config.yaml
d_model: 384
n_head: 6
n_kv_head: 6
d_mlp: 1536
vocab_size: 4157
positions: "learned"
bias: "all"
tie_embeddings: true
init_std_down: 0.00174
lr_mult_down: 3.0
decay_fraction: 0.565
decay_shape: "linear"
final_lr_fraction: 0.1
MLP neurons of a small language model. Each row is named by its layer, matrix (down: output weights) and neuron, and shows model dimensions 128-255. Each number is 128 + 24 x the weight over its row's rms, rounded and kept within 0 to 255. Numbers have three digits each.
A block is one neuron, or neurons of one layer that tend to fire together. After each block is what it responds to, as a language model described it from the Wikipedia text at the highest values.

L9.down1075:157107151146124102126119152136128128144143132108125131140119068117114190104133123120115133134158130112126181128127146113127120139098147099096148115116143142098116122168093167189111118108126096143100155106122151142115165099096124115144131127139127156131101081075142095132107089105100120103124151130144112097067097137176113120125118104102117111101138132184113102145093168134132181094139
Responds to: First token of a noun or number right after the or a, often a split-off piece like a(xles), a(uthors), a(ria), or one, two, three.

L14.down21:144078177155131125114132125131112113142111148139122126149114132096165124119111124114147157132090141151163076125162165141118166153133120132146137122129102129153127142144113096140149156127109132113148138148150114145138171156151138108082041099109121123122090105093129103117100120108101100119110147121094110072151160130126124111130143131152146149151137119132107169123143118129153134154154
L14.down47:124133104093156114144144103141136184125130114113144153204093156123143159123115120155135094159158103114117109138148136111171091127132085161151119144152047093153118145134132141106160130098169117164114163100119116115152153156131115099137113128104118183127137125092107126112153172138103115086098168085101141160168112114099089101133111153129126123085137115129124159095105150156110109123142
L14.down211:113131109080144129165128087127125113117104178141139072123161190083128130096127122141145163101118155106100113172098141107126107117152112127144122172137138166151167153146139104081087151077102129126117138135136150094176100100123116154125141124122154142158138139134113143083132147153103141124111142113151183151108110126113126124102152109150100141104113089165118173134191125163139145171138
L14.down1203:119101142105115106120138164132135179151103134167124108095135183120110159119143119132093136142155155117109152109141131133127103149146131115112148166168103118146127129141134109119135064146141114124150132141089120154138141090123130103149152094108096139122105117181131120147131131102138145152134139109152129143141159139142157142159174132133183098075129124129138153111138143099116066120134
L14.down1231:142079089111113147118141082122134128117086107176174181106116139125128139121135110146160151151129138135083138093082102121085160139154136183091085146131123123098103144142125115133123131115134119166143169090110100098143169162098092131112081125110135126138155122123157129126134107136170150130120114101088101158150115125094160110124185108126144161089141120108121089138160157126143137091113
L14.down1278:164166162047136076096109122164106134120095174106107117099084117090171070112144143159166110126101104140117067112113123106131132107118104134092141113156146071118108135119134091128118126125132110104152142120094150173109112117170119114107103124089113142151140141080108135122134141150162123110104112156132166136084098141155182116109152139132111160098101144122147137151129143105124140171148
L14.down1335:145195151124123109137132095128108103134180132150133149162121093133156172092132109114151146095129118135116139115097152143143095086140116127102163086138140088132086093132132140124141149118118123140147109140090118132121153104117136115114121111161154114126126124085123147097110143068099151154122168175098108116104107132118122140120156097139145148065134127132142090139116135126097144126112
L14.down1455:164176150120124070131084076145117089117123109129134109118139129163128133147124128122130131120144114137125137145158129100125114090162133145160118113142081135186114165132121099150099145132134149104158113152137141117130116132147104116146129128125142138162092130117109106116159137154120132105154138108088076130115132121111133131105104082134129146112145108111174119101169045148144086096133
Responds to: The word "a", mostly the indefinite article after is, was, as, or appositive commas, e.g. "is a gospel singer", "Mike Sweeney, a detective"; also "a" opening words like awakened, avenge, Ajax.

L3.down26:109134122076107172102113154163118121083124155143141120122102165149146169076132114108123133134129125133121094134142136104121151149162104100133141126138116154154131170144164138163155124117135148137140115155128082133161136184141149190095127132098122114111149127116129112155133140105161136126099169114094088107089128161164132119161122154114164106128117132149138153118136099138143110150136
L3.down227:104075133116148138191091137134128103142089145168121145114115115128110191140142132102078168140115128094137103145151159100160111100113121119128129106143120102130112141067109161204120075147116148156128079124124096140094104122158139148115118163113142078102116142128147147131151129144141117130122163149134113103138131106129120121036086104174163106137092129128128100111161119112117142119121
L3.down473:122134111102140135136154162212084080137153150153139180088128117177132135137148118135115128133145137096153098126122095097127115142151108079138160148109113105099140140145111109133096132160131090110131120144113086117088152161153141110136150092144148089116134116147138139151147127152126157131136136107096134112127151092120125129083120128110176138105121120124093146142146129124127095146081
L3.down815:100114152114139100139114130183096151114108075131125101090130123073140145127117088147146139121131128167112157151102108106123119090116118119131108107131131128124140123164130150114119148153161101168152138117135146098144129150101102148087150122117126142112177160111095114138114145138141122149108146124075114129123132126123093124147141103118102145143131080124141078183138111102110121093168
L3.down850:138149164099121169152109110156085137163166174114129124151122112111133084098138120122160163150149114129089127106182089197121145170121104159132126136110142094157126146137106118140139092096098123146131108118121118130126120134130127094111134142149164128129137115100120138144150105149127135134108124134111110128147123122144140091140145128111127178079155109122119081165104129114155127108128
L3.down869:138122114102165125150172133163067137129110128148105121108164109103106168123150110141096145125117137139116143105133137077077172182099118157130115116129124129112105115081126088144144150154172111123154145093106090140102154144105138116139093099141096121095097093125110101185150133136143165135085141131099157116154118086114126136082145175153173124076131166086089139095103134126136112127141
L3.down1063:138165115119132194185128101096124151146126091169108133078112149136102141115151123143109133139108152156133130129124124051140120096089136084082151140122127130151152127114137118164127105108112137099121125160143181131168113119087063126136158086155125143104112138135128175152147128127128090112115121108108127104154154107146132117092122134121092147128147119158094096114176143130129106121136
L3.down1238:106130122137120105147134121145181157114130134141101091118093125180133117167151136114140148102118157118127143075144124112155122157144131090071131137143158095100157111097174117141098126136119102117133110102158128094108177140162129134126116101129116145123102136113139121126152128131140159163115154155100127101127130117139116152161088098129135121123082135174090092153153106148129102059164
Responds to: Capital A starting a word piece or inside an acronym in proper names of organizations, places and people, e.g. New A-ge, NCA-A, A-jax, RAux-A-F; occasionally other mid-word fragments in such names (Pre-mier, Orche-st-ra).

L3.down228:152114160147136137129124106148162144172134159119162139106133096094139147132103170133151129091162120098122074145097120132168147108149120139141127171115121088133141153164115144131191144087096133201136145092107117133144097149109114158150157110137109097113114159056111125117129135102159093142091098171106121119185115114108141144115127126103107143134109097106109116113125094093116111146134
L3.down280:132145115123141142168133133134193165119122118088114125167120137134110137142129113138154107133114132120129136157158131124116135121130123102094127116123080153137099111136087109098103170097140127122099124141095169147107118131106155130097125159105146104109123106105118132135134115116140122102119115152139139097171122170131113094105122139128130144112144114106132121132185145141115167156155
L3.down353:160115121122092085168135131128164154117110119107109110110141179119096125094158112106100153115135111112125134146148129109116116102126141108110146144123163174103186130122071125121136142168097126120183110110122126156126127130120126097139084154142141155118156099152139128143132153130106168134129090143164146102094132144104179162177129146103150161097116131089133130153141134141114106078113
L3.down1033:113125141152131128149133108110159111119126137086118116110135130086113101127142125146134085138161143145129093096101127136138125119121102145144169114099114118121137145100122123182137114097152138124168141168111068165132144124147108164101149118109130092142138110112131147207091121115093185119156107150149092119105115116124142146131142109164142086095086123152120119144132136087127100145122
L3.down1096:124152157147154141124108112101153126119081104135107113091113105128100164095144112106133124138091138108098174077106145104106152160144125110151141136101149136154111132139100103122165116121147106156101126137119130170158139137162139087111140092131172148154139118156130063137169129171132115118102113097086119168152094152164105113104158113098143125155121126148056161114142129129159123110112
L3.down1194:139127129195161162152124119159123144126142137132106130115158106102121136123155124101106146122117100174143102140129122151129136139107168122136148139112123097093159104167132095147099142100068120195121156136127144105166143153171127166148125159170149142084110075105138123147143144143128154086151149159138141109152096119131140102134114141159141129142116137128118153118088114113128093154152
L3.down1423:115101147154103113159115114107147125122141110119181134164153071071124097109135129119111120172132108116146124110134079128142118140105133135168131162126113104106147154150135108122133108073110143138147142112120118112127165109135141118159131150097139118098134128166159093145169121140125194135108104161105139130163121135168095119122116133119137132149148138145094155107131121100113139112142
L3.down1535:100113101157112201119128154116105118156182094164150129124154121128174119137140076128131139149159101129098138106119139140142113122105102170123138174102113127066128090105161151123120118080140149116111117110145131147158131089143135135086107161143166135099128101146118174171140161121126090134159088122146121144134150116097099132153094137127077136151084133168148101092101128127133136138089
Responds to: Adjectives or adjective word-endings placed before a noun, mostly main and major (main gear, major league), also annual, native, southern, small.

L14.down37:134112155134087155109130112113100094128194159096135130107094126118152108122168126120134178113103096140148141094163127124178145162121091114130087116104115126098142129089165116116130115106112129137124158128142137150117122067127177166110131127104147112119115132131132108124089172083132122124114052164151129087134099137114128131144127142159134118126137097127125166137147116108116087054115
L14.down110:130119097141106128088106110136147170119134129178117158161159102119124133085144138120118109103105109091161136142125099146114104145136097140104131098137131156127114139136097114139093124121092149140142134199122126137068135122103133159111110155144128126074141143154116086126140112160100108103156120160135098115109151180130084129101137109112123118106200123103110147107135089155100153136126
L14.down114:136152078087087165143103146147130121099145149148120203133152146135107149083156137086130066099132150089131097136114126118108116116130114077144146120114102086092128126171107131126182151136157104121126125176111145129121124105146114114113134126098137137139140165109193143147127139108160076129141139135170134132098114164169123144110130063109106129112116095165108120184093096141122110118115
L14.down261:116118153135106142105142180130123151123165148106103069133143075131108166118119159118111163116129129100136139133146132121108128118161124060138141116084104103121151145150126120114088134109117129106156102139131114170098102139129079142119108130110096130135105156091159138131140128061118174136107134128129149137135119166152130124165124136101126144099151138178113143115116087115122123128143
L14.down539:134141136122111125095126147105141131162116113155151115127129138153102143126112111112115174133126097086122100161105139170111151110158098118118088127189139098145105110123138089125125110143143149135115139080108124118127127145165082141125116121079176138140126152142145131123178127116089133099130125172145112138188152120089118128156133134171106141119120112102138161130112141111109084173162
L14.down928:118115105132140139098105131138064110086108133112144141126127140118129124106125136100135111129147133156102096180092153153103141103136107134114108096150092137114136152109154120133169160088130116100098150116141172128144134112143117168127138146150161107157115145145100132099120122103161107143127146087120137120111130111138128115183107072090154105139120081129124136133132133119129169137135
L14.down1132:087172087137173137100131155124141125099136128088134152140127089132147166146109132131100108115132115126122146101132122127140133180165116103140147155153110118114116121151155116141141119128154142152112090160172133121147123114154164144117093106179137142140132121085130118118132086130120099151175135114167121147126118121118148116125076128121105140142106133132122139129142116146081147135131
L14.down1383:121118136139112094124123112091148085147148120093149149115110133082143134123131125159098100123150115131129120147166169128094153152131137108119104107123139118110149119100140127101176171086102086125148128165120134174138117133129134178087128144154150141117105115103135142137133078156116150116151154096133141165115109154096091122181128171126141106133140144103131113129108151125137177115143
Responds to: Function words that introduce or join lists (such as, and, or, many) plus word-final pieces of descriptive adjectives like isol-ated, mountain-ous, notor-ious, mostly in geography and history text.